From a checkpoint of a small transformer trained on Wikipedia: tied embeddings.
MLP neurons of a small language model. Each row is named by its layer, matrix (up: input weights) and neuron, and shows model dimensions 160-319. Each number is 128 + 32 x the weight over its row's rms, rounded and kept within 0 to 255. Numbers have three digits each.
A block is one neuron, or neurons of one layer that tend to fire together. After each block is what it responds to, as a language model described it from the Wikipedia text at the highest values.

L8.up191:149148148160193122125104102123174104100132130121136129159166100124089135161068093115155130127072137101136186166101140135151166080130128112150151177136069181114079100186185085151089072111107143095152101086106135131149188080095095101118123155167145078144200122135124144161114104146164089129100209053126151118187189153120131121096062138097130131124091116171134142096116087115101123164139197151081122102149126152150116112153130116115108155148112121130188097154172149132138147098179080
Responds to: Verb-introducing auxiliaries and "to"

L8.up805:084147137131116074145099124144108090138047144092137147074123150150107171127098117133121098177106104104100131166120114159155150107135116162104150195072101109160122094093107104134114127124158146112128121121177103065103107138127062097123136072093154122077192121099146056090141090113131120166113113063105185162146135146130136135120139144096142162146074168128171116158151139083118114112105127141138112049098157076106080164142146152177094167020161077096178157105176175124085114105093117
Responds to: Main verb stems

L5.up473:116033111114141109140115143136142143172120223108104145184105096098163106104161092129116114100136106117135178143109099171118121144154078070082068216164089093101185149128048120125105099141175156149112165183077093075112060150174122160105144132083165209076116164125140151151136104116127167199113091141090144120131110109125114111112144162129169117121169109111132112177132050168196155153129137175099138180158169171149114128105138153093136140127156187120137164139118139126140102088137146
L5.up640:137071108131107126096143150111113144093120109116176155135103072100137164131137101155101108060147132203151133072207098150149117144139075169162123179134102063132129146126146136121119073120142171132157143122135080127172144148123126208113105082183124111073106107145097135105088128169146167106107038110099081123078062159122076160148088110107142138148089105163143153185110145120127125124175179139170137163156151150055170117149183114099112092171084095153192080125110091060131119091155174
L5.up845:069124121056138123117073140108162115135095138059129086167120098136137142154115141183170150084162121127141183144129125143148147164126111092062081235145061145164094135083099145106099189112138113105180141117126105105136132175183113176126095111151143196131101131149151147132094123117094143097139077071105095081118172120083127117159137072154171113109151116142155133086157140107102158186110144205133160087166135147096122115212121194159130172149067153157164079125181082108179131159159120
L5.up951:093143143087109115112118063105077148184128130168129084109113156130147109125134085170135151087125125078200099158155079136091122140127134141108128187191157161168129161121196077128089138181111107156130097154123119184164152217135117103122092074109139181058089083126114156121057159126095146173126166122135169088070134118112155119160088166136117139171108104149140090190156121141133156096160085103123115133058142087145190103100204170134076104143122108088112138134165086111138091111068185
Responds to: Wiki markup structure

L2.up138:146083158122108123136156124170073103093160117125114103126116121127131205083122145078085133160177113151180119116088101090121117145087143070162133154104164136064130132197148173084174138109111098154138159122125099112181174123081180114122110165130094104182122080133086161170186127100144162136145093094143124179141106195120129162120101146100143095132125080139130114154165138069140157084101194178134107155135154084121128071142152113132167126103175118119143187082174128134158092096154088
L2.up231:139134117071100145103149155138112106140084150148130185125174154104117140122138128109166103102153175173129178099133187174142067197150224117112085122147164214140126173137094121166116135076170157125116180141121109087138123098197173146118145135081140109160145097124065043139067097127102132119109145121117121115161142120154121194177129068072156132113133175077191087148145105206175096123127135139191108084151092082091104156170153192143149105116125102105124116107131170114131147133165157
L2.up370:070188122163116123059102076112184086143115124154079153127062117122171127149127161193121187168118125156123112135188119192085155125171088124133088150076137073115078112128130112102126148086138131096167088137182106127110111113126145063074054169117116100145155123181066087089134176159143105172143149108115134173181128129129178152188099130115150115119103091137112052143072115121093161139090132144190126166080090093156121137124094131166106129168162149111158165118179102119119139139078121
L2.up381:123126099146140109129143135132098104160092153156105097141191177133103132123053108088138157152158117139117128127142155092181130156123067186102122153133102110125073106068128143104124121132104103093110100135069121126164103100123128158080070122117173086126162119209156088110148149062116156179056115159116123146113151170142140157085083098108136160195125139136138142110159107090163085159145058091099131132146126159173118110113153118104055185112084145142126107167091167114121130129066142
L2.up510:118155136106145118152136097144100167118141120148120128137128178131136137126072111142102116101197156142129105143117120106133113115172030150164119168150121127117105208135109129145074113118099052105113120091106102111149141147159141122117165111099088166109134150055118121124113174144120122123118127144141140107153145147099118105136106140151125122120105127082137170204205137097144104058185066129190160078185125116102114095143203117090118120176134118114128111127132083053170113113145116
L2.up579:114134123128068134114115080147107131127155152169076173110087119166124203211109094123203107086076093137061112167212130143147174098120142146113119115085176107172136155063049090138174134127145138151130164113110150124151113144145107077114105124111128151148124112149131085079147148169093156129191154128052121164158117098154125135166121108146119103109086116116094158137121140144092120134156127191108107213131113096137139094142139088051097147120153134082105155110109099066180072138122140
L2.up641:140127095179119154169188145147112142096103122170124095119062138126111147176136069133162101101172150145078160074138086096161145157117126076171106097074124171075121105085064153075099081116152145113125157145131113085140114092150144164117165088139147097127162174117105132126098116106131099173083092126111147144128121137205136146099120114145130127089186131194129043169165104109190145138142084124125177143141141168074160064157109134090139132179143173064172154131153103138084093119093078
L2.up646:098179189115097099101053160155110124132170132210152116137038163130169112128125147100137116141102025174161107111139146125142156128125127120107115103110127152141156158132053102166165125119145164125151154143110091123125143115126107065128110129117158128182140119151090110096106126158141095104093138153077142136159179119140146115117155143068112124138073141096147104048033122098111072101209095141086097111097128103135075104103156152103152126123116127152151110168145107103158110113124132
L2.up664:063116143146158099135194155151138169154134069084055113103083124159131063175126167144130025155170189058089165158138096131119124137137108176121153142056094186132110160128076148130124117152122112119140093125141184095193118136129111099122124199116144128181090093066094140159141076163094158073113123169112156188128119140112120162164130087162143101122067090118122113124111096092172141084142086164223145141183174141184135130132124111172102158088131148165154078077116128100115117096190104
L2.up721:093118138135121116076129102176172170115091160108140148107088156134060179190149172151120111144054061115109085165130118197084160149163152159147106154107085124173132114126108071139109149152147106131150141148145134136153114041136153112139154097169107137198081126024094147093186157099102091093155098096126128133128158100119213118096124069164163104107142160098164065137130158112127129081151061167116160138103145103139202110138158156139122120124129119176102098083207084175109143143128098
L2.up822:115115178127117117115105152155077075143205141087169160110091160112111051151154123134122116090083096159156055088162156112158061098131110120135124155138135113109122136114101112169164145122127161105170186138130123149151107109133151147155187165103098122095127129066113160106191130131123156081124126148132108124145146151120151156073066096140121144119152161123229086143119090090153152121207141125143096127129207141185166119095120110118071075114161159130160094131075120173115109125108112
L2.up826:089095161183128119107133118175142169141128148108113140151138144133146124125083175142123145161128099145098141162066113141134097074111183067188159160166138119111127138139116156091128097072130104078128124180086195159121114139091104132081132151107136111092188170099157111093141200148092165129171132087192138099172167119132173120158112141074125166145140119095073127135109130104146097119143030126162130046123111064178144115127179122165118147156124099158147114140156123070191152161164144
L2.up975:129100151142152110119101116181128152156106123169132129087104095134142110139167215149166111140123128136132202140150190146156067130121131112146072174161113169151149181136104119079149074141166162165138120088080078185142074126080108117109110139161183186100098138137099131171166133140101102141142123123098149143186140170075141117071094120144100119080152128176161163148109077196083157086120101118175142039174122109125168143134149109093150094109118067051151100123145118086181105146128145
L2.up1064:111157091082141100119120150143128185073144149134086154077134070137093108099081165141106149135124111087119113160107147128160094129086123104127124108097112126133168139132057148149156139165082168135180161136150087169174111128102119075069134144114117110133158133148116089110129142119073177140194137098142170154111149215127163200103126169164136099164167100163156068162132137142105131104101119135126095113126127123107134121149116090138143166133165127144126125093109085082075152068132104
L2.up1098:136126097084129097101128164148042153078125100157106085113096159128124134160095105097135108155112129133138127079090137130111112091136108164154124126109137134160140114155120164070134131128195142106112181127123085144145072112143072125153140117145154156134129117131070136151130167186075176150120156098111071108111177122069080162123134120102108154124092071112117125090132126095092147142141163151090110133106162156130112184186171132129022097091182131146165142129106142124135094186137115
L2.up1175:100163075119140099129098050125127086099136148086086110115144109091133152096115153134103072138122119120158147139073112188102118170134083105135067123191115109213084084189167099079091097115160120094162134135129143110140108121131173162165110107148167050162109144171106164131137123148105086144088059111090157105161104158170141209151109071136171107126119076126095084143137088106165142172084112161096071129074124081161087179148124118108205164044128102090095114120132077070102159125107205
Responds to: Predicate verb stems

L8.up235:119070123108083106146089142125175098137062179120101080104138102145159073148122103135132155066152132148122130187132087114143187112119139091126106139143147189139081173128160132143112155166189141112188177154065093152173126139137109135104113142139123209115119116190062090152078138063106185154082125095115059087135113128158170100140110104117159152169182098122155102146121101147116077140124127192143084124143158149098164144155113162175166124177095162113134135115095143136158127158100101
Responds to: Line-ending markup tokens

L5.up130:091085134104117172096118131126114129102130216146120184087073106150125185142152157169141141136122114160114184143168078144097124083177098089140140149080108130100071092071122137136102129077138128101136114096128111125164152143131107078083148135143148086147149167071127143149157121126156126136163090095113136186120111127148064107082131142119142111115104115136110121109152105099126139063117135151131161125173089119150198165180155117121112149103124100075149051102151121145145129098114113
L5.up562:093101081136147128105068103176062134070108132114128177106129133099148092148182169105154135173178074164105134144133081133106110136130136149156181103087104094107132126130095109107150136138105109075147141101108131131146089094171229106103147161091170129135115127133157113134116111129129144174148138140103124160169091078117116164051090135117155147102068128158117102120148158186130144165120118107125149119168113144176110126145130100156103105121129128056137125078141175106144148156165178
L5.up723:141086074151154127076164108128116145160101178073107085122084123068096172197106118197100084102179069093137117139151103086127079147150160150187107141139078142093106143127130202170116151128155173103073147090060151121161066155151118107132179132108164151070136125078134128135116164087085163166173124151115097135135147152136120140082136077066205080140104109067156059124073163123124158148079140174173129145164140155124112101183078135123095103107143070069086119208093134127097157111125155
L5.up761:140111123072182100132115065182121164097149166053140107128123205137111131147152190135144096124163178126183068069132119129092117165145130186135114079153106143122090094095118111139143154141138094119135138126138142123170084126164158115155040151157179150081072183164124130116126149151094081117138093107090149070090112093068121123145076146080178158118104107119085178116147129108136148130145102186076108157215149119116208118107133157114127082084124112115130138170107156120105095138171145
Responds to: Verb stem after subject

L5.up208:164106152135157144128146125121188081131154105176122155093080094084119131164184126139105112141137064205162095147153109160045116083083111174089141117102169108117103148140209112135168156122064130143139143125109136111159171154155069111167107180144109122109132099027113084144121124162100152063125143127142167131121112156130108103129143147110061074124131060175168108184197045094122112122134117121123170168178152144127149116162125103150146132086126110159169109188138142144143139157054143
L5.up257:069159115084076144146137130086194135114142129141099114100142162134175184130132128123126154137136119121149112106141155144119152110144149079139171117235125167129110119111095094128102147137127078173126180139087131126220126104129136131189076113078099192162150118071112110097082071145101138078136134124062141139178209169039156081130185158103102127210106060155140107107204097134084144137139168145142153123145172154080127087145189110145141103076158085165116155120138133098081121109110151
L5.up390:142128119094128145126119090143150098128167187120105120059139156158088151139129190137165113137158119054152037140108118139117087097073109133130124130158108169124136136154176101144120171141050063126168134098120083029143120113118093123133116131149110149156089082141132143115111108126122231055107131134115112123181151109126117078140152122105124122167121100180160125156120095106114142145150182121129169132095170156127168088131167150161162132133127108104172109179150109084133170083110144
L5.up627:147098134100090142109143109115108157073093146153116079182141161084182139201132093124152135108123095097120131125170199136143140129183091100117114131125129111172185097106122110172158122115142077144172191136145127111115098142177153131117069146081128078107155119056088078137100112046159095081226236116086129140132102133114107146109147108114140101186134108156129068130079097105142152138095132171075128118171141167179167058117153130091131083085179070131124177078145116154108105135112158
Responds to: Predicate-opening auxiliary after subject

L2.up41:132076133090160151151125100071201105126121156135092120166134152128109132157167149122165116124134153134140147207141088123099110113132127066107137185104123123150104090132094063126122077144119127125178081151086185197126150149140147103105148174148163090150082146134092095146132126141155127141161133105118107143155149144094122166150111163153103109131049103149150087130123149154153128112120166167083102121154163112133160119066069033127106163100122135157159199139137112093165110103107141
L2.up51:158090116111145118081093101098138080194118108140112150115141130135109095137111117074123155116171095157154106112093166118104163108119108131117072131086118134131160121113130103153099118167128114119135142146171136132132149147109145161130162074162139157164197163025127115142108131069130108167135153112117110193168100125110088144178147077078167161100115184096109145112148138130179159083138143149122143166139116175165117069123057121147104106165158097177160135173124162115160123093139152
L2.up53:126138167150116137115118115134087132153114156112111068108157129119193108115114163147053129111125122159073098174095153151165135114161097130130175119110036126119113159113145136102113085147179123145133115109129090136161151056140114158101096094136112111126146116087126144105143185188114128153075156094159115101143106178120166221100120153099095081176087096097126122138089086063168078081158117144071098128188071129130080136113119201099123122168114138140151104115155170130177102123134120
L2.up130:158126140065140133178133147123068140085104121148094154114071115130175117137121072119167096089132110135151123161100117142111159156114156132070162169110109081136144115156100101134105112186133117100196130153171083147135147141095201125179172127099085127079141148073133140126069134169114111129131138114068100093171093173123127144107134181120096142136143155182175140216120117136119215192111139116135107089095177198122093099154120142159070076117074143095139163087132153142094141129155099
L2.up375:157074153125164075131120083157092130093098149118131110161100198167125105114146099130169083140074179176154139111103166110179098218132152146127139114116142149078108115160206103075173101112131109116122155105084182138120105109083102120151132147081181117157099089137128097147145160121138121151130110069130181130139107163175124052163145149156187131131061110161101166135173155170104113125108148081078115098145197147139111116101147169104129142154104063107104073174118162142142108122112142
L2.up414:095070080127145085140131131117141125109130152196069130092064143128194132122123090122225131173126135136106095111160128067153132101146216116132119177129110167068112091130120145147134119179120153063108150146099158166148122115179146168134164118089187064154142171143109162108136152147146155159158089080187096182135103169105115100120068187118143110102081135176125117139161156194095173132089118150095159149097092195130146103115125138158098124154146117116135149183116159061081082112150161
L2.up577:206151191159150127102144143182129145112115133134071146136108162136129092089117161150113146134164106157124077200139108154126143210159076117133113112087116141154162157153135152240127136113138111076121162139096173131128116079063149074125135092134164127188175111129129132114144145099094170148131104125134179114099109099146142107099129103073157179154104144173075154164139182180121135133105165152100061140174090132105085092080143135095191139076160106114164085123144112131125078124119142
L2.up632:150087167140149152142056122135125126127191112111108046140148163145141142111176154132065104100063149105121066110079148145090150108098164114133084142124119114105149095151119180148196149128167194142131092133142121158119128140078147183072182151129139096154108074119113143103195145125117063070164134165104200145197167143115204110057117072123125110194122101147090150166118119100060099117111120144132098114156181132137133069136130206120078090115108216122111113132141097143107170142098119
L2.up841:153151109074099113125129138125110130158128139156137131154163121103115123141153103114063172156092087158152116146065132145099073112117148123194156144121098071173068118129075167162148069140094108149087077122195093158103117172125117067083164132105080128084109141127119115130089117124158104105119137116153148153167135128164126094139133134061095098127112158162121115110198135089101162102074105105150138162119160087142116083176090103152148166129159115105155149161051202088129168114158145
L2.up885:139131166135092158162120109134062095187171152164151095097080087131180102140095175121109142169109090138117166175076129154140185146138111171153139172108116175160086145137150187118141121130090143175124092088144155147114104094183100096161134134124181135119062142150117116149122107128165119166109094138129105077156153148099120117109170107123153144142092157104108138133153134139189182113169165117145130150118093160186151136121092114115137074156058188112094168187100160094128114159093157
L2.up945:202155109101124117076168139136149117147133127148166061076207093074151143089147135105074168153164122079171115093141129126145138105143134164122123123147128163130101092088130092177120103117110157139105144122093146053121086118119119135159154148160049102077130150170161175097122122108115118100081101172125214112093119150188111140136178121098133070181148161137091149119109170078092143169120092133164111063153168104193152136148080108112096062149139081110108183121077081151114176083142078
L2.up950:137143156149133145125080082105208109130118143158157060137158177164158073087127120126143145162102087193126134096125103107057102099201164100115145218064119172130122082105145128118130137161101108083158082125099111200125127136131150125077136103177126179166156116079097143141132149112191115138109125115167125126144143202133091146139110080112177093158123107119158106118127117179112150073112130119124133153155097127148149066128134101154070130110122122110122179155141168138140154052146076
L2.up1083:079164133178146146127102097119154175127149131150077159113109132109111131195153094112143092151111143058151095121145169168126080059192169134147117154118136118142181150107121119109167102145103106157113157073113158120186060092041067111070159127123136092133079088067099152117074095116138105156159164153101142185109123122088187141098139178118155144105108165138137081152150125157072122146139114161121147160165170056112127121177103125136117152115157158141109141099185082145136154095108121
L2.up1153:078164160142096162093096133169136117165137193171107161147143123141134170082180188130099102158166093114099146130127143116153155099179137142109070120086168127137194117156154084126110129132152135130108085099095121171121118170102133184169074094095121131115111161140119145081083098114128141158083197117104100128170054058124107132184112158137113088138120143115119120086133116126133147142093124158104113130112094062102150072090085112202117117145118146121154100182064088108148140093175096
L2.up1161:147158095084124136140090131130128104126179174115148118121121169091184063160118064164106148128166137127094154145160137093145064099103116097110144153089172119121128172246161096142115071114111174119104133116069147140163155125098148161130163129127124164170112098081081114139116089080120172083166180091100129150124181112131126066140096164115086115160214075177055122153109157088151165083115153129091102158166151167157167082088164069172174087121110103113139157145104087130131135115049143
L2.up1231:138142134138135084113115138101126117142138152108141109164133169145076083130072124113129080192129164142147088160120155109086138065187147142121140132167129107156090103123152123171097100127110093097156094083063173139119158094112192065104101207203209154126148072067096146156073060126089080126104170120144169112151128073146215163112103139130158106149123191158125120125174140131076181134137137131150087123144101167175152165094186173091133166075166170179146193166168143155116139129178085
Responds to: Verb after subject